Weights of a small transformer language model.
Size: 9 layers, 2 heads of 128, vocabulary 8192, 11.3M parameters.
Architecture: RMSNorm before each block, no biases in attention or MLP, untied embeddings, normalized queries and keys.
Training: a variant of Adam for these matrices, 326M tokens, 4981 steps.
MLP neurons of a small language model. Each row is named by its layer, matrix (up: input weights; down: output weights) and neuron, and shows model dimensions 48-175. Each number is 500 + 40 x the weight over its row's rms, rounded and kept within 0 to 999. Numbers have three digits each.
After each neuron's rows, "fires after" lists the tokens most often just before its 100 highest values on Wikipedia text that the model never trained on; "fires before" lists the tokens most often just after its 100 highest values on Wikipedia text that the model never trained on.

L6.up225:527534448483518517446461480504440468539441488486532512487485545454483495474550586544546512455482565624497556484360526474537554491494481551482567436498483507448492566520577487479472490506482460466441482458563531469587573496562506555482478504472445523433547518433460482519503506448486490434514499495498503474558383515559536449512494488557486488513461464526428490481540557502454532496476
L6.down225:487518519561458429528444504539499472509507521515455496481472571507448501523556498421529541615518496394508457513495505513515506527406511535522512548512531491518498578497459508524512503511551462483493536475485573549459442415502569479505433539438499443544455480466591543509489516526578526522556571544461512470504539526490409542528535506431473520577489504472521521586518497488480546457454
fires after: " ", " ("
fires before: "0", "9"

L2.up141:546490471541510516528568493568483460483492546471474470512527530498540480568467461492496595542441453541488535459519547519545491541379531539413524514453500574456506529488469486450547544517528537506490493552476508416463497423523486478534529509524510514543516447555483533479540459442411516499485493553513487530472488542536511415524478502535523502506501525429549575500478533511480488510514
L2.down141:527443501474549532528498523538521489524524607503565575509570456512556514530456502504481521546480459510538528492463456556498514590484463495509479531525493462563556457550465554489426488473529461565450546573468509515564453536523472519513536556524520497451499504535478520531507503486508505531446433465566524419518543502475537505422515526560525443490487529537400534519550440582499476495463
fires after: "7", "0", "3", "9", "5", " |"
fires before: " ", "\n", " |"

L6.up528:535465516548615470511463481528500485502437539471515433505506610522509490533472578516520528529542439572475553549453462441540432501513496538520487448489525470558477484454597493561496493526474527531443485544524512488536501528535493489573527549464496501532526475484492468517521530521504508474443459445491534629420450479504517415449491559492431534598513550514498539558515474455477540497571
L6.down528:491518503454474497550516486481442548460491518449480448530534477486514525506490426502449487518496529508509499453533464490484526571415505514531414508467488489496559486497438557502470431585534491487482508489428450535459568531406482456449435514452496510496478511523552485511482460558527494534490451553470517579495497510514516544557470538543460478449464470446487533511384538476470527495502
fires after: "0", "9", "7", "1", "3"
fires before: "9", " was", "8", "\n", "7", " is"

L6.up751:507524601527516478543534458501564477468484480461561489518514493544554549511501507482516518447487493568491467509488508486561458561481459564548514505514523514478508533470497524400531515582492466498520537497590522533534489501477515541521541540569475529517509504501482529518477530443479487552500499507478556476520487526516523442424555510495487521523392503452517530509501490499524511474488
L6.down751:466512485507514497492512485544429476444495462564481556443527548507523513512473486479485575476519452499501543467579515459471481509462519481511508484570517451414473433543470530516509468551455482532583503518593507490528516514500472461499508523502476467418513493514441465484495500459493522507494473534534549525510455474457424560493561509470453549424537581466477546378461590531546461548540
fires after: "\n", "|", " |"
fires before: " |", "==", "===", "2", " votes", "-"

L6.up244:485543515523486560438454491488566526555411457511488518462484555514593534510529482480508533459506490538458532465469565500525437514443472413448490466414527521510397478533439550525555448471530535495481519535561532444550463458492522502497542489442513510514481505548491522531511535507493536521530552531569539457547452487482452486454534486494511540514410551475452549502515476536515537480564
L6.down244:447459489510438497540487574486539494526517481541472529492505555455497568461455519507497465489494524480558552437480468476495580473472435531558556432483485508612503476475507451465531455483529480483484481452513460497488501463487444542390519456515476509567468559524484489463430487517569544534537538477518473455479478496573505464512411487520472510504434517539442546539576467469502402435480
fires after: "0", "_{", "1", "{", "^{", "C"
fires before: "}", ")", "T", "0", "9", "°"

L6.up572:499488474625522502457485473566524547529483464418536498454519448498551551476552499533502561469476479551490492518450537411483517496526509503478545469512453516530600513519506565542458476498526551479485509478537494492545466463514472427521496527481498518513474506521477549539479611497474559519476426509472501548498474508533454472453446542512500441449546500533504476525500497492474429529443
L6.down572:463444457436609454522562495539396498517478543529465560493559453471534526497539456528448381471519495581514460472503508505555532517486568483433511561493488541501519468561487502476426520575476447460446519601499503561448521500460489566463537460503452445474556465469517397474507433468514445458477455465508515510469510491502579474445537562441482452498468462477497446502490526504473549491526
fires after: " |", " ", "|", " Republican", " Liberal"
fires before: " |", " Democrats", " Republican", " Democratic"

L6.up510:539489431500593587520473482544505495491441468516532508546533511470571473464464504447514524448575470556514562521514544515509503467551481506458538474516488534435584465466590487488463453502508431486530471545517493539537538507542434498499368496428526558565573549494505557508545482539493477508526469572444456542487512491520436501489472492525517497486541517597528508522510441434531444572434
L6.down510:500421552462521465497536504445490552502514534529529505520495468480482497470526489529474489523407565519576464518559444465481548497495481474539509438490485480535493496506451532552509462533489533499513545582436525466446554508508408590425572533520523428487460493410498511516503538512476523512544453428569523519486462542458520507506518539459450470463466467483443497520480539447477537554425
fires after: " ", " hold", " votes"
fires before: " ", " Swing"

L6.up749:611487424541494469474476512468504547478471500540460484584528507537478553555502557473441479531469534540519549454459566488513447500496499466459531568537528543439566515503573542533502450427498483506521538465500462421502505470546561514472491504484520499507504475496572505470503518464568523549524495473474490462466496450538532516517485537496499466496469394451451499423594487598484489479437
L6.down749:448509577487544492495574435475513563469548481474488461541456494498436436486504527524533614544533535471522410571538498566497555527472516541522530416512515482509459483401472548515537526512520497509519501495548544525527462521470441484503524493493531418517480492474501467533499483545457512452604532490537534474475511504514514524488456493497467528525514528538463612580433465463489504487519
fires after: "0", "2", "1", "3", "5", "s"
fires before: "1", "0", "2", "-", "3"

L6.up947:488507534479495470565404486523490538461428485538497471571545524516507503508469441494445531470441536567566529487517493530495505542482498503518556542478561497458516564548478472532451468557446480503491553488456492527526583490530464544511500463513478565411550486508502502490513552448570546426520544512541483495460510460545443473455468528463504544526468498556504406512521514534466545520471
L6.down947:480485426444522552521513514575532450570520520587490486407525538546553521490516551496466528442479490497633483435507508530545482463461486463518456473521487484479520569520481489470555507460488535487525570574464485589475507476539474500494455502448543485495479531589464488549502473488459436497557488497481510518527476504497535510433514444467482493507503566510464484485472479502541540480474
fires after: " ", " ("
fires before: "9"

L6.up298:502515483562555475449458467500560474515464438434537448475503546488525500587565553488453488503498525580421516549489521508512480456459533524534575534451541492537511501431484465516494542510499492562598545455525512471521555494499458478491427520575486441557452534476528455499461541523481480458542510556459483564580484458497548510529460432579549530541549532511421525403537487473466495483495
L6.down298:500482507474493552556505531541465493497503474500409538476510441518543506481484517444551460516509513508497479461488462505526494545428447512428499495463497504471476512585585494505484489453600546440452490484463460546611448500472523466465441512488534609519571433453483538470493461500535513446570447441499495463461574484511530499532440502472466504454517503468552502528499453549569571498577
fires after: "lu", "0", "1", "9", "2", "8"
fires before: " |", "7", "9", "6", "8", ","

L6.up95:517547519539576474544495467444480537454479502450518557534530543487464533537420555445531506457445459535518533508511458489546497553469507509484453523458537486486585505552477531497453519489415503482500551530576545442510511486478521541523510507512430454527458507510574490583464582480553468435438478534500487502499502529523470480514515535514466579468525520556476492507473533504559566471463
L6.down95:512518497534558531526420501526519540548479552513605483474528508489444514477489488494525601551580550503484493457515528491510547401507507473536449480487501512533570518497511480499511487482483521526525481514452452509477408562471546469423514553500490513515438439480491475519435528495571490491506417450437523541493526506500485504448584537502500510499482503553583515495511459494581433491471
fires after: "1", "0", "2", "|", "9", "\n"
fires before: " |", ":", ";", "\n"